{"num_hidden_layers": 9, "hidden_size": 256, "num_attention_heads": 4, "num_key_value_heads": 2, "head_dim": 64, "intermediate_size": 1024, "vocab_size": 1024, "hidden_act": "swiglu", "norm": "rmsnorm", "norm_place": "pre", "norm_eps": 1e-06, "positions": "rope", "rope_theta": 10000.0, "rope_fraction": 0.5, "qk_norm": false, "attn_scale": 0.125, "bias": "qkv", "tie_word_embeddings": false, "parallel_block": false, "init": "uniform", "init_std_qkv": 0.0369, "init_std_o": 0.0369, "init_std_up": 0.0369, "init_std_down": 0.0184, "optimizer": "muon_variant", "learning_rate": 0.00686, "lr_mult_o": 2.0, "beta1": 0.9, "lr_head": 0.012, "max_grad_norm": 2.0, "warmup_steps": 200, "schedule": "wsd", "decay_fraction": 0.551, "decay_shape": "pow", "final_lr_fraction": 0.0, "batch_tokens": 65536, "max_seq_len": 1024, "doc_mask": true, "train_tokens": 363700000, "max_steps": 5550, "dataset": "wikipedia_en"}
MLP neurons of a small language model. Each row is named by its layer, matrix (gate and up: input weights) and neuron, and shows model dimensions 0-255. Each number is 500 + 50 x the weight over its row's rms, rounded and kept within 0 to 999. Numbers have three digits each. A neuron's up and down rows have the sign that makes its largest values positive.
Before each neuron's rows, "fires in" lists the words (lower case) most often at its 100 highest values on Wikipedia text that the model never trained on. A number after a token or word is its count.

fires in: "state" 26, "bank" 8, "what" 8, "white" 7, "made" 5, "maya" 4
L3.gate876:430551454508480519510515366569583527523436475492570463566469508466386458478484492460565493447402569522471442565458446472494461447497547517529384635523531496442532477440494503556488542568404504528537462492435525453442497536501479530485497546501518509500510454543494484450492523451467476547481471508573468520556478467521543571452585467481559551588539552487450546439436482402451647560486497435517604464584448449463448544508494514536530425511544562495613516444468527527449531527458483505567514396365533502557493487505509560447578531469519483532399525538535470539455465537503455492476559466498415495543496497459490512538449413483407531448587491535504555550543461503582459531514536465593441475410621478446521561581488588557496479478430414464462578497542509506494410435419467
L3.up876:488524522569484438513463519525601527472547469477531545496411473483427552557398517516502582466487562555522479508475530438540592468582603484502508496507509412481570529489453479526440515526536470520412553500481514474366525483491437436544494594455534485502485503515502590442482538494572469453592504483474553480559493541518543546535501521528628381581489534521532437469553503441511568520451478545510442516508455481566450481402529470495559500490499476565401494433466508606479489628539527384518548539428540594513481485563588525471529514529553521520534484453405465529538497515557554565495620550524465510541410633555559471502500513561527510582561416580434540469384485541455484527461436493526566559507379442513454527476516478434513423496535504480520394540485498440505529504448421

fires in: "division" 17, "to" 12, "lives" 6, "living" 6, "southern" 5, "driving" 4
L3.gate569:481449441522560478454443450583465489475425500489445537430548427444367528446422529396439461539511453492492524574560418496466479440574495585499491480525554448551532474472398443437443447505498394397459487528475465519462437489417461445469394486550451539508552496438561432525479509478532456516600521553504550549480496589518531552519563469475494553468468513526428492463464554442588490468451549446574526437458476460502549493505481489582546480506538426547520482529434444523504449433550531447552539425474492491530534457474529476363524482492496533496397508457551495557496565555522505436518547563536491475455469508505540538549586527497505497507474423573454529439496411409608391488427355577517474499540595567418409480517487440430488454548535471451528480467410520479445440467532476
L3.up569:579626503507508428505476511537478479439507557542466546486441462534498594483467506549592445443483510534423445528529452521482482596573549529464534501540650529518663560516525513566510515506526529551454442508498501602573552458486549422587484447467521402498588486483471501455595510481487554507494532537487538549506512550435438493492455478546576525535496491492529646582523524505467495437508488487532449435473602555435482514443541495534516471511466422515489450524471473549563447473517537479538511452576529554508520560495529446483438408529497582578448530498545398509413565512579510436439537486548560524554499554508423440571607513554495475507614476464484506444476507399591537569479493574492572501548447518487444514523551423631484416487521531455610438469527478473479498578500497

fires in: "a" 42, "it" 19, "that" 11, "this" 9, "her" 5, "him" 4
L4.gate964:523545528502520514497514468504394359635527570575445498464429504569495541442512420483522451570486473418469477542490502503431475415460490422524572559555539506505502403606462447529474548540625509449492420494544452459519450418540528487448517509544518429461509427542489383538472485450498547566571515510464543424460456493553550553450525488559527496530505438499456507437537561512524489484526560596571523503577453483574443520525533444512454496575417543443491489470536482436440414468372542467429480485572469585441390494434593541489594520468492520531496528534503512460440578413512540559381510479465429537511463526422452447411447448553530527483563478576433475509500521475498517451489446579482469568456465553531516592476491540520537423507448477525496515522554474603433497504529550
L4.up964:446464526496556476492496507506579505548537564475420520520516515464473477542524588527584487412480599477510619385557520475488509431561527463525487525500450440447428490557437445430461427416477538448485447459425487468493510383529462483500432531509530465516594464513413587561567522486545457495444545441436585580537548527529485457521448500488511440532462496511511532605477587509577383492515579493448545528501526494402447553574544474511596519505492462570484430524554533474563505518550493485593523527647485502470458519577494468447510553446442544509485460417473543488565535487502575614511377521423513397548460501552606526486436464482527469505569548543472541479574474478535563444544513452541520526475530506472606525578560543476543485586520525404495447424474472429540557467503507

fires in: "known" 18, "several" 11, "few" 8, "very" 8, "heber" 5
L3.gate812:517539527514480497507455501437568458488561568505506497466457436529453549413500489450547472641555454502462427469514496446404564370426495517539477546545507430529437538537506465403524486420460499436528536521543488548523491539450537466551455537449512550553438620474415545521560445582536526436552586403516546518492543509483464468460522479442405546356563534505577521394559472467479500479463515517457500565475574530502439429480538600446513533535473504442484510564444528480483501508505439508491552449581440476472482585563502531529497410458434463372476499475495397463553527558491454454506445534504452500539559459561512430497506515454508546453436462484423419572565459518503452498545558551490465553532547520576609522506498521476592477560478422487611475514473602465555407523427550
L3.up812:447507553359575547509491414473555486426472479491454633481526555524463508478456475468512518406564470558456520516539525528547643469514569420409540519504564504458482464528571549549529420530451542453491529512553518481576521518582472444580477534531524462527427515491515487411516527527541578497596517483451463455510474485554520472465573448549478591416528544465529404450484531493498522367481518574465431500528439484576498524506468514497425540551595468538519508503423484474492532596512482434453569567498447582522499544543606479506432497577523486396450536556521412532589564494539475501439459451565509567627472446493482517505534557514510531498485509406545435544530516511478491420480475522538495541419568473598522502569533450500472467442475433487436504501545566546595389491428571

fires in: "00" 13, "she" 12, "a" 9, "state" 8, "this" 7, "only" 6
L4.gate243:457510463534492469571444450501425503521536597487507411520540415464542521445469473451379628519552480478409463501544431464491523528557447475596485480487569436419526564540534520512438425533590615507518584550552469553437452540446577479493450446538547453575539499525528447482538456514430495428565390431539519541513382485445460529488502511574474641533618542501565465484418524482507478446491489529523465554495463491485484459573493382474515463488606460415512451572570462467508571519454512561455524574526493518479454498488578520485503533439537607493463531451484495576510525546506534421584492542565418547593479506576427490488514476464518416543502495511520408505495491430464499462484550542600464527429488529438545431431558480459471488456562535540567539504460532568564497481545509
L4.up243:537510443580490468499463357601515459412474552412547416554525494559472421384469474577501554543588518480489459473506479476510559557572508440534574528464523398437549455476540473412494466526460512470533518506456455539466471488462595497524438515579502499436497386459479496485456531502369485463459373536484568513583569528474507493498527549512517559515501491548497436531556521516454449509457498507469540474484440484523476554572433427444444459484473522526515445547554395561565551490555454538438458464537505575460553525455459475460520532467531558493468437419490552422375452625480570428455509494499445545512541486537514591404520510488555497510473464466467477567678518598477466490406508540465488470462492581540471591463403542520470540517487566514571550486487508513526444492548510

fires in: "years" 30, "work" 23, "year" 16, "works" 5, "workers" 4, "players" 4
L3.gate214:437453418507536542421542422512409561508490598454472490349478575498508468448540518508462471532496542427518529521453494457444560467494513546546482463498425458483613418550538436531547420495374520507549514531477588392531440570505485510468441450445517532428473429490526508459559501504516492493466502494532508480538515546541460460490415452481415525415430592481590498493503486455511543450485470534536515487479466505383530487520485528543436447343498386478484444503538501524496467460519429511433462471504456373516489421485536459479546477515469535452458458458484500359565545594556472507553546573435445522533463458492434490476508424456478460454545492580405425461489560584589475416503584464558505536536406501494576560443506500468474463490431600504480537493504499557397461519501536
L3.up214:511480483578509496500532457400516511452538557447565543516534551500508633481487493514527511575475510438513516526522554487542627478504572478511484489519516499437564540485544536510553503517478549449498519449452470453448496468564489476430524518485586498407475483455522617442439583591432477441389510459511463539455408390497522535523538474571490483603560495519522443455498494555477497420529469470561537438543565478506501595513482483497422422444549570403506499416537505535543537607462429497435466436433524592432562503405571555530508483427430601524495430582515452527524498437451463402545496553560545520434523551505525463438429459500519506600524511550457453558556525578544441446397478484433490474564523504460502496453437566568510568522480557514526571417535466445520510428464377

fires in: "was" 25, "being" 13, "having" 11, "has" 7, "never" 5
L3.gate250:480484472456484424500393533509537485576491432487503534452538521498440496523560477458462460504446546443503631456512543545507499569473447530534539409587510541551498477575540484512506431550525472473503495469419476474547472470571460454560472498496491506428446603446489455463526461486437502601542607494500500433484499631431456498539513464401485592478525448597491634436481497531485415537540566454452540499563485593560473552517527493504402531490505595484474457506563468482500493527497497506477560528539482595510408570578561596437464567511483615412554396537476478530552526429471579471490479542554530418461432443455479534579483499529483517397560519566512388553512509515606560465557559526530568382513431553537466487562456562584498498494519506499530544475518484522548519543468580
L3.up250:398568590495567510434635529556553532575506493420435464550558473532569497581484604515511514518460505480549500502527553469590456515581427437443613475572608526508460517470492482523553493447533459435535460423566505569465403476537469386572510478487554416454434454453560442524616436433428508509543564444510557457461463538476511506498533506594479546564460471459518554533524537525479529549527585547518500497440513538469523462453468377486493469513525474519515455526452483519529584452376491517480463522523473492474569439458530524467455436463597521452553539454480454576465471519551483491441496580493474495489415463524438544547490417555433527400481446584490541573397418489542514590485475502514440517488508517453562455540509493567455542498434452494438428539419532525467551501563587

fires in: "with" 32, "if" 11, "these" 10, "as" 8, "while" 6, "his" 5
L4.gate799:534594488518484541545455438577572503448552482484551534505433554506560456480565541576500481455475571448490489514552541436501474547531505506576506492530433498504509533452546496499477500512532591466482472452493500441507475473460564400577488545594554518533432502420440522458473510443517388547529548438545571545521444539541522515434541467581533530439414448566466468520529535438529469552503416505476537494464563483444364454487450567539553568596594509448572478454512484451424564537555550461562567388522508409513444511425451552497615506531549489485527463537529522506499570463465455541564414482469481572523533453541564536603489536313513428563496467616498453508483570428546476454472542526451498579411469562425566514424560509488528516529501469574464478535453597532523458521494476
L4.up799:507499516472530488545569507524485527407652474477387446511501567451440452439594546540482556498478538424521533528462526528416570445528506535504500506474482529532476420450546541565457551445531526411516537512527524436572367435520590441479566453521487544497557447414442544518473581578462528432495486564507490513574459528531518481491508569478579428495461532463561572551580478506471530537528501521487549382493514479371423544512511500398526538534485470519556508483535518470515429419482588582516500458419558548482407477523445526492526592582468491560528438430515473498502534517540532493455513428388437503467524539494451469518561492484440500611377485534505483481514516569412549600585515547553557437524473450572506470550487510398488540543519493470416450638499468517487543454514481

fires in: "became" 27, "because" 10, "sq" 10, "become" 6, "crew" 6, "grew" 5
L3.gate714:430482539543470418540388451465556606525513612568526577513478507580471535452492502422544428522569475485447524422567425570396499533451543525471502560496543561501498547542475513536601537466449571480466437479519468472498472411540518566559590508522465583500502553476461564471485540405564467415542568499491478559435548550416493537504550467489512429463521485511453424517555483524514532539501422441518485428621590448559543460436508514495495595540534558522390509523517601609399496545548475546551495510494482556407492527490454487442538512492467548538482560471492482461497363411510483531459490523479554444568430602514401445479455455540472497559420499491487536439474594482519436467518480527588509563463547561548492519466577468520487585526469483526487468485412434515461419490460497
L3.up714:444425576494536391510504507550586440527533434525542480455548458556556427541451497467468428487597573473453531437596519456479411398508545450409494529611492475468569474489506500576470484500370505504387540510484519519544519510568582467528497566484485512498523523581650490535537513488471494454536565352486456518597505503479517546424451432496618491483448551533480570470436538448560518412536542547513462344611558525459541559449531444531432448527577508452453536538481494516523488506565435495536569514429454463389483504516443447551461513485543475461426474594542465479529441499452483500435469537411507472545497487434536506535508468551552482431510483487511509446575504475541536492485499467512458534542454496556613434465559535534576540542523531511455490440475471514583438485541502

fires in: "he" 12, "white" 9, "while" 9, "whose" 8, "what" 7, "why" 6
L3.gate58:456503461524432484500498502510519539485517487452457620451510521481430640508567527482494535498512513392452500437449547453480519364537489437455617567490532460517502419529462483465570581503479509505531523545464532465484393522538414503505524500447613522503495380469487478560414512453434415510552561458543474539461489546522550471533522542439599436552435480596430470568415496509523562543498481610569400524488466507444526511520539499547485486482546487520608511448445456558590511563525490498518529490515466502503399531494504538500456527493574531584508528465434482522508552447473549518487474470595490517453410480542473573507561556495419561484494508581515471496395509508486497450572485624545551441480529544393543537497432472501486497378422505517477568642443494470512468483383530
L3.up58:505455490471501483487526526518487543546474519450521485584442569555460579504510526450504378446439549527428502456485521490526407481460406411533481515538486473484570546446554483429465443468523522472498580545526525424507454547542595413443510375536479497460553462490458454485480431485515446482523453526571552563438443475411440532456504485493480511441508539464505491444547453468580492520518548489515594501436559400536423464497474519509418515498554479486415507527511397478529502411517491537507497519563433530446492581518481465504505533499445509466486430352478340454428511524554451585528446489489489488601363477565559557477539628496372556465485484506496602488440460456513616513467456531518495582449501507521550520481470462600421512556514445468603490531442548474576542547535525

fires in: "can" 35, "to" 29, "will" 6, "cannot" 4, "could" 4, "may" 4
L4.gate343:518441496616478545503554594558515501549449472545518535505447509473508536590489510529466427560479534524592486449457475493510542402411474577501462430549657499470541503482491489579448477522480571431464497535464515554420508485455451553515519463516520511476487556482576503488521576513432537535438503445545554548468543452477526605540596452518549453553490480509446536523577402560513444539531503544527464417458473528465487436480467506504494515537576515494623356535443460423497428426462439496457469473499523471565473542538564529540513458421523526485410473594523581565488429528420387517478512476539564548474511454534525363510525540407529513535542487450448537451455487511614539470515555581554549520494502439563472496446453415554542466458462505502467524489415576456571550485359542
L4.up343:469403454520414494510508537527579547515487538387525549525470557535449410559506514561498517485432485505481524481507517398462562464458520547510436461543536533448560563465474543479485583458526461405486462555483424432521478499585416437491443536506553603492500524524483562555537545422485577445486550500551525517529550421576537572510495511478550514540538480523510404513544471412483491504437481563501388506451383523501448478571519546604522440492432590569514491518501503486542440548529424470498386605513505519622463579449535484330545447343495467485511442460508467523576467504349437501489487469463495455501450509525541430555561566471485507589470555519449419505517425451513502529476495516578481500488590503473504487481493502564496488454529519528536421504480569458561537528413495

fires in: "railway" 17, "railroad" 10, "soil" 8, "location" 6, "urban" 5, "oil" 4
L4.gate860:538459506482527542489520507545478526521417528494414516396444561461368552531415476405554575471475529505534478538602535582547480475512461504498424535544572514532556569502542572473413452570547513459496475550579517544608618481475422495452529517506535467472423388549515532519511447432459555466465570494522412520548454450484514527546437504479484470495450450564562510483533568525501497556475487491458411508505492529538491507553569541437520550512416508532512396531545496540415624428499416494496544488543491413554528435480495547534466546485545477523532434527496480501475490511545417466397622482520434490543580473409455442558557471637471549494493494483487520518506548485499503576581446466500489522522484502614550450559546543499376494416455462541366467522451504564582536508442481
L4.up860:501474564483484503448516505488555478471431511469525486472632456519471462483424477550438441510551499530495466479511420525450351482503506522452491585614448502532486496457559453449556428518548531602549526434519474427494492544507593491417517516410391551494489529487524471499557461421429545549495509456530519554511592535497575418559506516480512442430420461606461576453484444496542544526452441469442484499505509637543508512507524511540514531522530544494533406441488458531541394512505474477532415547462556528467545493482502452528463350539497608569600502486447412448561418508496455543582502525500470488551612455511477501429466475440438489601537603503540475555568564484475486465595589535511494429476528547451409522527538526495472481469436479537452433516460475508442486601491583